{
  "n_kv_head": 1,
  "activation": "gelu",
  "init_std_down": 0.00636,
  "lr_head": 0.00809,
  "batch_tokens": 32768
}
MLP neurons of a small language model. Each row is named by its layer, matrix (up: input weights; down: output weights) and neuron, and shows model dimensions 0-191. Each number is 128 + 24 x the weight over its row's rms, rounded and kept within 0 to 255. Numbers have three digits each.
After each neuron's rows, "fires on" lists the tokens most often at its 100 highest values on Wikipedia text that the model never trained on.

L6.up254:091144136137114076141155169146126172158150123161091123138108192141112113159154144089145188109136139123091114108108126098128122078107133116148139120165128098164117094145095127107134143123137091120075131142141090153097150112140126146144133117150126097117124166116133110112089127120113150108143099149144125115090133143116128137182124115105134134150138092163100097146155139140141145115144143131108115171125075124097104169160198143150104116093158177153120108153096138118119145143152067096129169136125114135117112136080135120114127147099142106147096139114137130117159107125126127125
L6.down254:123163107151109105126133155127132164156117155115128116102088139103140145166169159131128192116119129110126108117093086083142074123146138104105167064108111137078119114106123180140166143129139133163094165112152138178092154121140133103116136112112136135118131142115130128120158115103107132126126131134216135147136100141120137101130138095146147116117096125154115129151157168129133096103136108142131097134132118172117092119136125144114123171135143090131117100132130119108137126120137146127103149114155077132112077074118137149133143128120168156139153136144116107105122180162140080163
fires on: " of", "os", "as", "it", "ic", " –"

L12.up162:142123112076169129123107093089142115115132154168127114117140135129099093080171102093111077116117145095099152137152124102130114120123156125102147131143139138113082111102116174144096145135124117119140153129112128123158120186139124149155132079120136128117171111103120135114122143118127133148130143143184116104140152116117158127138138117130131166159112114148126137135080150139179114121145103150064126159131101145116100119110123147108150140105154146123131138151149145108070141074105095176127145135097101076144099163138170136116082145100180118127157105102117138094144108154155109140
L12.down162:109115188140126124163137116127151141139157142108118175141121126149123111143133117094147115140100155141098126127157135144105137144117125090131097119122108155149163109114125139140154136132116145168134125138073126135105096140165129108125124150143118144064150082141080125101149116138130107171155169097099129120167069119171125137107098136182175132148121083130117122131164111166112113100119161138119135139130131122160098115146102123127110117180106097112137082128162120123123106124164125133097070129159072129143155119155118109160131123122085129111133155125089086130169091161137148142
fires on: " (", "/", "^{", "2", "(", "/s"

L2.up91:167155129111134115101139153153156083109155109090131142125099081115138117110099130080090148134159107129110112150155156123142144184112128138108132137097129117162139151119135116128119140130087142093136097150146173113159124126147138082156175167099133114129103142106161161120149120110119146157086150132111127092082096148125132115114171113126083123140143092123133081116144128108178097101155107193123180092140105147142122109154151108129097089118111139140129143108163138123147126118124105109125139147103121162148111105116153190169117150104135138132188145153125125106145142128113142138
L2.down91:135108165167132114132146109066118161132132159120181145138154098120131140103129094110111154134144095115137119161151091101146127113073130137148115128125139149176118114175153112148136148130094130110124133078152147125164116106121098124146123079109144145101111121134096155161098139140125149106105182176135110160091169130153146136131139102143127122157113102148164121096099120132119166134144053128167155109082117135115147135135117101102125121104114148104164088134148145134183070139111157114115149161099124119083102125160135137112153138127104151120134113132120124136171128143099118149
fires on: "ill", " (", "ov", " Championship", " Championships", " Music"

L8.up276:128164133135136104138152170132130157170114069088151184135102126128144126094147096140109116129162152137119138137121124135115163075136147168152124161127157118109122121143145153095098116122126101121124119128117145162134138122104151102141128133126106084125168094142134145119109126115103139169098145151123099119102098150101097119113110118081137127162148195122148130151146168155146145161140108135153100147133127152084141096145131120091141170108128097097126102122071112109176138094117139134178085122089128130066112128130140142109116137125158143120120191098088120125129116161144103141
L8.down276:124169117109116162136162124117115153152124113130144181147117143155110160103107121113120120119130151154115173104121113114121111142157150137118153132107112127132141127086164112132071071133153138106087173104101152130123103117098095107118131157157119152121122166146161140153130141120159080128150161146101142145157141105100079105099162167122139145097106126140169113127148143110099159140118121142156130126125119098116104101089133108117149086133133165168105112116171114115157130138118099148123090144142169090127165095127171099157158058102113094159133105172138106126099122125115125140
fires on: " found", "ect", " iss", "ct", "ust", " comp"

L6.up342:145144130091125155116109103089130140124131129145126102150130135170147148177140108140121140117081122103139102145137141133140132155166071131152160079130162140099149130099106136118158193159140096112130139131201102146137147159168101151165095111127090140102128103087139153159124108116110091157151112136128150124135131108181144129159130138180151167114129128120146148104151129128139096102129163113119176115082114145122137153188137129116123132094163152137092086138153120106085151111142139140124129087125142095120139129149123144108119137141134102161123104138158160127129091158109092118
L6.down342:092131129188131118158131166125126083115131122116135120120088155151154120084132162059099114113135184152139121144146136142078133102121153111111093126116121116124119139144145123155123113151131188122127109121111152153136104115094127126158125143170119124141123120167117113118134105146152124168122171115082157139168086121084153092086122136119110103147110127168111119093120133133113125146120118120129093150112168112115108158083145110149110129154138089157134151102078147114126121123181144105106109160153110131161135124132144126113157149097102132155112134107107134133088190087157161147
fires on: "i", "o", " bo", "u"

L9.up279:131147097099128120124100128118121122126126086167149141151117159127086130115150109102149146125154126177143124131138164181112084123135076179146121120105175115106141149138090069093145154131173104122082114110086102107104157125154133100137148150149134153096073127121124141131159158108108172149130117133110186120160106171135144110169151118092125135144132113127117160147099128112130174136152102111147156113117120160129113140152161098116124135112165114144116112099136136121109137073118136189140104091096122123104125143129160151116142120085135121125141082123146151131112105110150109149
L9.down279:130167092119121125129115119166132094073155106110101115114137090139149131096116143129142165158159157163150178137116139153136118153157140114105136096153139122110140137124158145120136157111156108137127128107140153182094106178109108140120140096098118138112143158115128110165149132152124116111154142113123108100139083120132156131172139128117181109116129139135103138130129137180110084104146096122109142087122155118126085174123176128101092114108160122125121101155097074134108090116086144093128183117109144150133137116143109086160163131113165160136151153108112130134098149095104169142
fires on: "o", " would", " a", " le", "e", "h"

L5.up101:145138143131127148103113171128146138156128063128101117120138120139143120088151143105106154083082095132096100121114116113127110108125102173149129101152142126062115131140098202133134109137104076110134176104122125118147135141113110131151125148086143124163100114157159127141129120136153118136071129130122149111108119126141101149165150139127113174088117082204140133148152145117126113162111149152108130166107138086128123108149139106130111119103097132132149108085114145088113138118111086150155140134158139144143124148139130130139157157080133168117100102145129147121133092133110086090
L5.down101:159132132117144109125173085136120184097147124125127123126154099130153096149129098163103132129136131141096127113098113147159124111146130161101153103132141106106192151124136118168164149125101121161116098125135160121102095084072110127112126112129101103093125101121157154107081121160163177108103085139118134122112157112124113148115136122115129141156135099103117125186112135173122102065133127118198162098102126145109140150110185136136133109135161109115119111131130120119144091150122136101138146152137201078104136160124128108131122131113111095130124167122108126134146105132149116132
fires on: " of", " in", " –", "enced", ":", " for"

L9.up50:160096132104146134115156142143159172135146117153166117119119138095156111174155127150130183120129099130125110122140131203122088142151104138184161116106128138136141139155081129136138131153151129132125155125070047132125142150158098108124122138126111157127117152118116133135133140063136151157140082124109168116158120113130125099137095159145138126126146135126109147132121145105127087148109113128119144107103126139111151142179142116078122116152183153146138089135127104085147147104163100113143139122118126120124126112102140105095127107159128107107135073154122094119154069139128092148
L9.down50:111142150123103151176118097139121103111117093126115112122117146116109144085129127146156131144161081132111114101134097140109135140112148140144128105146122094135050132109137119124150111146198106111144140153159136126133116090136153107139169149107128118130081157122159148135143124153153163130173115107144131166142126117130090131134141121182123139121070118132153151117119109125104121131120107122168059101128151106094127117151150152117113169192176142130115180132116131163136125140133121098080170127090127125122120133112130085179134086113094136123113089111137115099110144142154156122
fires on: " al", " de", " Jean", "l", " Le", " le"

L6.up290:148152099111128139106169151123139127141110113104149177147155182148114069137125127108135156107118093143108126158153123111126146108164125136137121117129151116102147153101117142140117132112133121122134116120130097121108122100136115105098151120099164147125183121141117155086141096086132116164138143123145199115166100159095134114183144127114113168125131112099136105159127135115139125128113108126084151118066120141111137148145129056163085127160112104141151099154133112113080161088123139102193092130104134161112120101109141128108139139114126144139085101178107128131151106144109104154
L6.down290:125141156143133153123156127158163095101122112127123149113125098126132136144130175147106117160117128123096141141183164116099117120105147128108155138155161089126157136165106120142121146167141127117160117149123104120107104075104101099142085128112105109131108108120140123132097137157112112123163137114079141119138149149120097093126090164166114121092123102131121104110108163141137076144113091164147134150128146149125097152103108089147101140123131083112172114112078112080085136152176181132167120139118111162138133097161129104112117146170146120140116114188116165125098129137165164137
fires on: " that", " N", " Is", " J"

L5.up191:136146124118089114121105144142121130139120108141165118138152115144156117101167148147125128115113095125131091113109106132099142100117096201114105124103126159096117127123116169096110108128170091092089098120124106109137141129152093118138140152159161131153130148080147163135106167146099133190077111160113183141111109146129110154120095159111133136128128138166111117128151131116133069145155121162128136158118088123150150117154162123132123188093130151178094113126149146092122135124138099126125128135152132104121156142125152093122116151115118120180093111140077148120143093100162091142
L5.down191:192155132153107119105094147121144134113114125117119154160124132088130117119135148109105112125151114144117135130103097133153112101145166141138094153148102117088105120067081153170135158139127115144130124160157150106137077160110140158171109126138171149158153108123105133133041098109131128121140167123168113099113123110131094111109143131151119137147157158117138133141125142146105121137151142132078152142131149133106127109104108119119154115130133109127120106151130107122129107118126144120157150181105188130116106086172113106101087146169116128128120148168124131153137155095096058100
fires on: ":", " as", "ing", " born", "uring"

L10.up102:114134093083137142113113148142098126166139116204130097164106149133156114119127131143131107081087130182132118170135163141117078101102098146141149117183156127173125124140136132156099116117172155126142096159097118125106150118146141143134126103133109145147106096131095110166138079095131108118072127119142137125115075138107136099148160111121119144104120169166099150121144122129175100117160144153081124152112149088118113119132164122121131153128123120132093133116083142087140110113105124134128113125096125162122105141129138123108170102125173144113093135114095146103128071131139148129
L10.down102:159152135101121134148141108094175111122167117059119116140090140061123116117084140152125107125115145135114136104134139110113137156126126099151157114143158148146118119132151151127113143124164152140110115156176075121112121162071132158155093112135127106125122134121106109148126072129142099123128114149159127118147134129105120110109161126110132128110087144132166100182148110116121111143118140051159142156140118111152154109144180139158138149123099074123175112142115089105149146116134140115129105078150079155119140136078139168121145162138118134125157113157122139156117133128107139157
fires on: "d", "f", "-", "b", "y", "m"

L2.up365:143125138155140099127111134150124118130122116145083126092122082080122109152100114091134145146168120102088094116157116136103130169125160132132132186159136130130155134101172152133084130097150166161084128170119138104125126129141143134156154134111108112131107160098102150108160096119127149144106131153119133075133113157111134158142154132127124118167087117115118083146162139101199114124152158143127105052108119127135100123133120129127140117153096131145099130128139169100158156129133109143136106140126152130115154094109156116130138109090169123080128143161122188109171103123124156146
L2.down365:148126119106138179163112125143129154137107148107101120162142169126164108077122118158132127129092133093137119141123131089105128088127109118115129142106145113136119148134111113168129152108079165124130112157072146146121117123148135124116146093147092141126124096151108134062107112113127132063141160139162129128099114174131172126183139121160117110113110166155114113193127126156166125093136121129187119160119103114142082132118128143109125096141119146119113135128153117138152150074155156131116146103078059112134166153126116153111163154148115156125120131114108109129135134159130117144
fires on: "-", ".", "–", "/"

L2.up93:115109085139154144134121180169123082115147134136145153121133128135124127113122107128123115116130111101183103106102151136108131099112140157112123142155166133066130077082140186140137094126078111123138125139098122125139145100127145112117152127118126159142121145135133149146161098096122132118112103147175137138157143095152066135122126162090149132131138154158109181107152142108136132118124115149126129136152166157130087148159129095163139136146115119148090149149097127092148142120131088145132124118122133142146169139122117150129138140127225154107122153137084182134122150134141072142
L2.down93:141122156120159152158122114097176143132127155137104104134114137119123135121105123105121132124092137131110128097112101135140135089113149164085122103147112127176136141148145104138130146167101077108105113119152095109131108135142105197095157149147113127096158112132143122133141188166138108133132168116113140109123125135110130104137151134106114148122154140157171070142104097125108110139118115104180144142129112127069135148091114155154099115124117162159123130126104142121103134127151137114143123124172194153109153142085122107171121126117096115157069181117085129127135118133101185096
fires on: " and", "s", "ing", " to"

L2.up323:134131111135136095111156155096110107134164119130155141141127107144120113131138133104136159132090100104113082110096158150193106139149130142110152130151115125097166128136116166132110128081175121152154151127131137114130143111161135148137091072127129164178124145088171150092179097105111130106098143171116117098147119138113136153119127168127129138119124127136136152131142113137127133158109141116129096098093123130134072135155103092137104136132076132152114139102121104117124110107091111138156196155187131130109156151132127120130129145092195162140127113143136165110128109113155071104
L2.down323:118105151091118138137126146185123163122124156086124162135114144109145118150155152149101149145089114144157178184143092107077086155142123149143147114117081132080170119147098139154130117150116112084122193142099103110129143152138098163092126129123118108128139113151148142102074162147168144170089102116174137150138114127128125114136112087164143129141122119109071119144129128174091156118107158138115120152070138116136149117109129111126150162107141149123130099125151124145111124117118085129131117082116148131125099130161111146117155099111111106129144097111121113133144143134085108146
fires on: " of", ":", " about", "″N"

L5.up9:127153114104154165091114140075134120140158119138115098189103114107122136124117146153122135108136106151160118147101178143137104148150101131148106097157124088073131089132091142125124142138087145149174092106128178128171099139126132139166124133118141146151095122091097113144144115063117130076129105104156121120096151136147101108135128146117144152106159140135127114119105114138126141118147164159111116127117127072119079143145141123179081148142146142132104136114111183136129185101142114115122115126104106115143112082104169124109115114135148173138135102146143116120107150095144150095
L5.down9:146129139099145110100181094126170143168152135133116154115130132121145137110128136158080113163082142120117148155160129171104159101110114142157133110119134145103103156157100127161167110145140095175132130129103101181108115152143124164100078108133102123165109109090148172151124103121123163077105136138126111130124155104116111131096140162128091155107125097146143093089111140084095143158122123153105120153123106084132152109147116113128134121130141143119146137134144088115151100130124152159131121131139103113097103131087128140113092170130090183122093117172145114144133164152084150107
fires on: "/", "d", "b", "T", " b"

L12.up109:116093142140099147065114165108153157095122090105168121145168137185172132144118139097170109115097109147160092088148107116155098138135112141171146122094073126115142100155127115168093153087154084126148110131134119141132106122126106128097103147126134089125117105124140104139144111129131118159083111102127125126116092136171113152133151148125130152174130123144112145154146139147138070123120124158116127170121121152129126148125150109186096135118154178116143129101129171119096141066148128156144106143147169131104124127171124120108141147142157137135111144129128158118130088099157131130
L12.down109:187101145100128131160108100106120138096138147148118143122123140112146083130115126162138112127132146123156154108154174146120120120152153156120117118126095130150137098114145092131106108117120131135137105113089115114128085109147128116103112126121144148118144119154125136112107187115174145129121127128122112112121103063120149158131145127100141100154137098099133151186129138137149145093106144136139088113078134117132117144111130156121140138096123152117120121126161103127125095129133142131120134145128255113128105172168119099123149113134121085139146146139115133113131119141107110124
fires on: ".", ":", "rom", " born", " album", " series"

L9.up277:154146114086136179155109113164081108133109108077169134124119184165129139129096113113137122141133079153086134094096132139101152119178143126181114118123118131103115115170144132119101173088124163103118111147145138133105125165111099143134170144135052131162144130088161098133120139114109126143103130163097172119142105155147089110150125134107110111115144153149155145134107128141122084122097115116067153157121122148140140135157136085157147099113144146166118142122160099086127139127153158098150148120113165137116122113119138138137143173127143106098143135144153132134139113148115150138
L9.down277:077145135120175133109155129092202143098116153145094116100155114128122138134119164140115121155126108105103157140170139131116084155119101104085109147131124145164184125157118112152118126138120133099148118124118182073122090077128108156123097144147138087141084148189126118121115104138184131115115117154112101163101134152123122145138139180092155117090126119144124110171103102061138118118120122121139138157109119152143113121107122144102137118133114132142123150081132130149134119128134156114180143131122177138139093126103138135146151096143084133131131115111153111120121085116126158118
fires on: " and", " of", " main", "ing", " particular"

L7.up243:132189117101171156123161168140141114119137115133153132141125136127149106118135130119111129161142128154143140138108140107110112149149119155149159142121145087182130109154078124141118125077141151070071135120127058131137143155176133120169154131159131158134144117113132181137179108072132117094128106125109128136102114138106164115131155109072101123149142147159078138122171156150107128124107109149090132143142113144093136142144140139115082143133120123147131111102122111102091130126102157117123088159094116142137138153115153129073137113122141103154163139124091115127118144078140147156
L7.down243:085109118117126153149151124108111139123142141133122141155125171099128151134125132143105137095131155102147172107140142116143113145132104116135141180124164172158122142112156128137157109112126122115110115200118098188110188115108112119126114110179138197097107135118125115137111133077140096104095160167098113131128113131156147141145158079131114123111091127106120118096159101149121126120102127110106100137136091087107160131105107174147145184144153099116126129128146171117131124127171109141107076124087107124149123100150153108136106101159146105118108131136134119142093145126126188112
fires on: "i", "y", "e", " Co", "ri"

L5.up266:103156127113135123093132128133085121147173091146151095141129081152131107152164127093156174114113115132144110130124092131148120088097091128112092152145125155146155144121062150142105112116140130143138121132149075156143143132116165138106111153143083115148145140085139157118109093078124113120106131134145126120130153075103090105148156154111128111131118107128118151117173165129151158092170123132126138154080127183155109131109137127125093134131155152138112149122088104095121120142140106116117163187131150141105146114117131125135152096124149148120100075148103112133150086149135132187
L5.down266:136167141139142146136078162122108084079112125081157105069143112123115146166117139095141134142128160145131078099154159109102099117129144111135121151142085126123159124115121093168137139096134136093098169092128124110129169136108088127140094105098132119142114179129173119121124146142183138138108120119119136090166139137163143149106137126089110156138142095122138129122155093131147114133134112172121147160109090130092145101121105130139199162129127149150092144129141127136123073129111181131101087104130179143148128126131167116141126132105156099129122102146152143119112151129102122146
fires on: " |", "us", " match", "|", ":"

L2.up351:169105149144157127127087132132117137128134150170159086149084108104146114134114107164161122129116108115086089108137153169128156089146145169142114118120142110111123112135132119105092121163134096157136146110103151109136111135171121139129098139130131112147141114094134155130137137060135158050137109177133132107157123127124102109106130122131103144121104148132112108134140109113127101149115098086159104102088160130123118128111120059080099120120125146145122153094144147074134171124125110136122125142114090137127136125133149152167097127144186133130200094136127141104131115118175100131
L2.down351:140117197128118112159130120095147124120135139105111107112133110152106136111141078137159108111137116131148115131084153136127101140108117124146116064141136125122105151183154102112157095173150121093134159088098105165118162099137139118135118108128125138110119116157123157140143158123077131130099173147129155136150134132150140094130154126171151163153095144161135087093091091127118144148105066075169124097121152129134142137099117107136133127203133127126178155137144128147110142132130093148123128131129108117134127114146133120114162115143140141132133092117154162123061104102132093171
fires on: " Comp", " le", " Le", " lo", " Pre", " De"

L13.up61:177133100106123161112125091146119117093144121172149161122113150126153132125120104078168103131152134114145143130133094174149079111134141135098115121124138131145128126105137104107165109126184140122102130136170113177129119126175145133133141169153143118139149129107130151127118161105115143131148158125114136128145112140122095140142123166145108106126170111109093141112142163109131131124138132151087138123105140129108145134168164093151105120133166109094092097124077097109073167093125149134160106102111128142096137123132136128146079179111144095163078115094152140148060142106153142088
L13.down61:103088076141151108127105145128116125120132147107113134099105147144166148107079140088142125175137147126140097119127146135125176123123132129115138155121101109133139152081120115098131117142171137116114161125158135128112132139137136119130193141105150123176121128132116164139145072154129065109145165170114138117146096145082157132152179130111119139133116145111122093085110137106102113104100142118118153148097168110146099129137121089160115145112123104153140150136081093136149120145162111101134138149120137092136137128109136109156172141127131098157073102127105129211139127150164134106
fires on: "i", "o", " Jon", " Director", "on", "e"

L8.up59:122119110115164160132127128141151126170121079196124118174129109140089089151126124127160114119174081149152129116124159110177108150134141130099159173106166130128129120165099129178136130123145152170141132151113097129161157176122120116119153085115162142123151120151122111155115114099118142143128110144111178088150098114114095132150126129144089128115154114115113138126130128113193132106115099142096151159106089135141123088144099094139129109123141101113130077105132143109147129107147122135154103120072118152114113121092139134114186098150109148114126130119121156144156101093148085110
L8.down59:119118102116112148130084120109138135126110120101122152150099136090153122126124116113113126129098114147130146138138133129151159140111129138156139092141076151166125147113126073133121146157176163143173109145178124146169136092147082119124153138140129108070150136144175120180131140162129093106147145147140130123124118167118102130068149124150121133082125171111174148139144111148121123133084111132162128134145132088168099112162120156108151135105136113096099153139111143143123080128141114123103079138087106127131111108143113083130094136111131169114128118129123142174093140188122076119
fires on: "s", " bl", "d", "ind", " Bl"

L7.up342:179124103120151148145137168106136127113144140142119107137149113113146119093134172120125119084103122127103125124078155098118073091166096114166127126126193101184156141108095156129141175115131111100113122182149146130127159159131151149152139132133116113092127175086114152146116049115119112132123088144121123149151149146108135143129113117127117144131136164187132157129128146117146145127115085110105156152103134100106132173143157088100128146118120164119136132101094109125153142149135131139109109145163104134148155097101165126083104126111137164114118115125117123142082138110091135138
L7.down342:136140159155151138130127137113146139118144155142159111143094108074189135134088141101112136131137142111153106173118163131151125104103187104131122156152138125158121137115111123116114141131167137141148119102117159128111135099126142143077085086148154159141103146114106104131136152128177142125153168118170108148154097157131143154131145116128082103099138143060121099104113086109134135131133101148112119137163153155134131157110133112143118144069160130118159139101131160132119117116108159178149102116147106140110137145122108100113118091132115127107083113128161089137133088067144160081
fires on: "al", "ia", "i", "A", "e", "o"

L5.up381:152127110118124170127085158133145117130160049135150125138101119107137119122151148142147154118183120135146126079138127145129128110177145153178098127118126144098125146093162110130077124098101148133129132104142148114112143116138120113155119128082119175152095133096140079183119126078109128135140129131124104104139118117125116130195143175100091158125108155167110142148124151109126080093113160106103156134094131121147111126109117120129107127070124088124195133155164127120111125123138139148134150125122121138149142116123131156146125104117191108150107119109134134124177107100152138116
L5.down381:130110096091111141087153101103129153122094154118147144091137131097157133129120154139144137108137101168155150137134141143153155133188116127139141125132122100126130107152120132123103098130138185113133126140125171104143120146168117121136139132099156115112140140140112156091131073152140135132130125156170141092150119150113090115169110121081086200095134179123123064129097136148139118140134112144145121156149109141129104116119107148118170148137121115143144147086136096155170127156078105128108159120124140137128145094119120078176120120113140081130132139145133127054087120098127095113
fires on: ",", " s", " of", " and", "ard"

L8.up227:117170117100183127112130145131140130141121066133111152135120080138148133114141157167150092098120126120134152100125144098148115088116096186126161122108111113125108095100146167115117117145165148118105130128112073118129166162128120093154149131131118131086169082105123135137123118110122157112096112124150117130096146123143162136126170133084136163115100127123143132134130163151133103138113125161136138097085127139145157103180171110133153145086126125133095130085126117096148139096102141137153130125122130098097062139151167138082129178114151128176110169147134119147136139098134155129
L8.down227:120179177154159117125080135103132127122125073119103112120121157136110180095123067139122158135115166169142126154110073112140129141122166122144153124125128130103096112092098144140116104116143105145120131123165138068111154118096131156123126133159169142119171099115137113161159127132144127117111150060128174083106157145153171128134171112170109080083129109116128138138131109140147128134111126114134097129175137135111121120118106115129134156137091148128126141171131144080118139111155116139151108131098109117105154122090168088149144129116164115153114106166126119125138168129137145119
fires on: " w", " W", "w", " Kn", "b", " were"

L5.up12:146120116132105131147100114128102117105143106153111105170168117155126144081208156150146143045115146120118128112103134149121129138124113181141091128158120107131154131110124135098127146118139078083132123167122109114088129122150165129110152127117121123147104160124131165132097085125122083130144122132146184133125115125132140128082138129140167132156123180094139168146147129129119130106153105140079132142086189115140117135155144077139141165109109163139144117126092096103149147095142137143124119122126121163118135182121130134093133092117118127121116103163094110124114088140112096121
L5.down12:140129148165148130125140133116155115114124098152129080157115119107138096136150119140124146151136112126114143127099100124146136125126115125150125117149123107183156092138110111112151151126120104110142098120091137139121121119076135100122111140116153157126170155049109118199142130147122140097175116137087080119113138101118116127095132103119122154152123102076136147188106097128201134140147144124164142122124113135121159164145149146112115109117095078153136146127136169138137109150120188164140116104101114135169105138151103150093122102121145100154122101133144114105147117140131072174
fires on: " as", " and", "h", "==\n", ":"

L9.up0:138149087098167108103088126119100099096163113185179119119129095138143102125123111117093166130161094133100134155077146153119112109132077132105096134136136126167129157106135092150132175165163123146137138157146080183150116142149102114136124141142130125084092149154103173123132109110137140147112133138116153120137116121147089094162147145113093130131148120161162090116149120142151136120130154135106116128081147156114091147092139087112106135132151158107113115085130122070154154123116095140131104161097146151121153102135158111132107138073121097127125118156112133135100115138115142149
L9.down0:102132114138108112149155130154127115093136087138111131116132128153161151116139178139120089129117126111136137099156143102144105130123113090125134158085128132060125121125116123087082074129174144145157169077125173156121187146109162137148094110104126135116128134139143113147109119183132145138148166123095142118135142128146147141121136144129161152141123064117123123104174131103098106143122141131114096120128141152137138135112122078119154101128110127104114143152131137126061118155121207106149159147142179089141114137121141115122105108100102116182115092135117148158117150150124141112
fires on: "o", "i", " studio", "idae", "ake", " River"

L13.up105:126162136087141162094106141117113132078119119127138081111124098116171099154112089086107075125137108115119116141146130114122071141127127134150151139137158136141105157116117141105153151153149130141130121153144106123145140075137140151159163139073169144130142104099178152144119135149118127152044125134145151133152139114135122112134115148170099134141118141142151141160125128102101083140101126119108106155133080089155149074127099126127138160140123165155107131121135133115109112126126124121152101146097080098159146133141144162138081136121137151134135185094139177126097128146159105152
L13.down105:113113134153109124105148171096162156101142121115117142131130115128177127120115161133150127161114145079156109141111101149088110141161132129102133136126109141116104175130164135133126115155158152128115132139115136139144094110118137134138127150074128077131091138095131106159090126117154127093140143118173119119128111131196131137087141100173110128161131101092133122183132129137084143118126091121149129139158130084134110125098150132160145112166115098096121087133170127146085142140163133160143103129120073134160098157138168132103112175133158100075123116113149120125157153136111120071
fires on: " (", " \"", "—", "-"

L7.up363:191118115113103134137103110086111107118157099126148137126148122128133129100131125129180130057147118113148122074107114099090137072089150134125134113162095127140120094137132151107131174118137092146098092151150122111073161141143139148180121130110141125139169140127145104069123106150166109122103125138127169125127123123141135161163099120122127166134086139111120135166141103161156118141131164112145156131136132176142130145126103070092143149142122166140122152156113100097106121127074160166157159097096093132125121141127125107139137167107159134128136112144101136127100149120125108124
L7.down363:105133097104118140102084169140148147137176140126095120144095146150119125114115122090091101154090170060133145183146106129120134091096119148117165120139120127155125133128117147119105114127112099117114098136097142165097136126095112153095147096148108155146147137115148119139176179184102095139142123139115110152146116118112135127124143129095138153106138137097116159130125147133140184144147132150126156118119157092141115157119060121083094119166133118144147110155120140181116146140124164137113136148136109120123121124103172127164085127133052153157113109141119096136142133117134140163
fires on: " ", " and", " t", " |", " l"

L2.up370:162117061071146170122142146152105098146145137176157109119117077149104093143112121114124138144071138146134105095147116097137101120125148176080113133143166126093130118131126160169154123142155114149121127104129131112147147091142171120147128130112169138147101126092140158144154099148147106114151108112158152137136141174112104144112189109117110108098128152138119147168146129168129111131134088110107110137139156143140100128148122084152109107126148140119119161102109159087167099146167142125108132106111116130145163123126098111146141113137201142138093154148126132113115104123114092111
L2.down370:162087107099104152124058153081093161160113107141160101154154184116114126100116113089134141098119148086121117107104132095111182111129120149120139073104122174147121151160142137139145176160087113170120144133120148151142123145158127157138147132154139132103153104125090089128114141130125131089180160147147140092124082129159087127154142083158141128124151136145109151142078117172111147159117082122131126129108087148135113108124114111152135130122111099090114126141135144123152170118128138138117137111155113133132099113134107124113123177143131113137136147120132124122186099121108157143
fires on: "s", "ing", "m", " that", "ations", "er"

L7.up84:154144148137120141137109162137098139131130068175151112159149107176096141179157139090154140087132097100147120115092158144111131102107106161132150118178111083147116098137058198118089162156130106128082115125094115136126136139126146148117122128140147122107149123078130159079127137092147168133083102135148103109117132124074153146121106129113162115128122172110113109175137115150115113121134114120123156125111144130135085158137136107135131166134116129155111149133108126106116106113117169161136159115099120138128166135132115138065136114135090142133145109129140114122155107139155104138
L7.down84:115126081173113108125141120158092126118150138153150115133139115197108131124143166124121106137143097099142152143154165175118096111131155134132130114116110145107162153101163160108122127132109099128090157130120133111126181109148132106117156147128129130097119134113183158083137161156123126101099120144155157125099120088120152161088140067139108140110145147113096121114107182145140137124160126119123122093155140148111111165171104080126119128101087107182102141135086158140129139135088123165159106144171123127155133154119093118130130097111140114124138088128122152095085117112142097154
fires on: " l", " of", ":"

L13.up311:133129129071145145095117106105137129080127111129127121139143159174143155119111080122126120135105113116125111117087185144109118161109109124096129115112127099061113115144127178166099119127133165112111178138139118201139128139108096118154131115120082134099110120086174112104115095144136155140116128094157146108132125135157131106142098147153129163178156155078130145164142151144135154146121118143122135105115118121093096142129140125152127148134129139176122126164131149130133112138131171138168120128104082126097121145111147112156082133062134155123121157090106160128132114124171130105
L13.down311:092119136129130126104109122139138138076119141102124107109157128102135147139105108152101149149093115114135116154149121163127116131084136098129095139135183124141115166143147127112116114142106150135133098141121174096123098144136148104117127177124094123113113131107097100121141131105146108101138132054076122146154125113152109148152111134252157139145114118132126155185166110097169160123131099122133125115141137128154114091106102121155119135192125154101133131148129137153143089138110144100127107155107056131129119136128130135163118132116149143102128156148142099141165144139126115130
fires on: " (", " \"", "[", " [", "(", " “"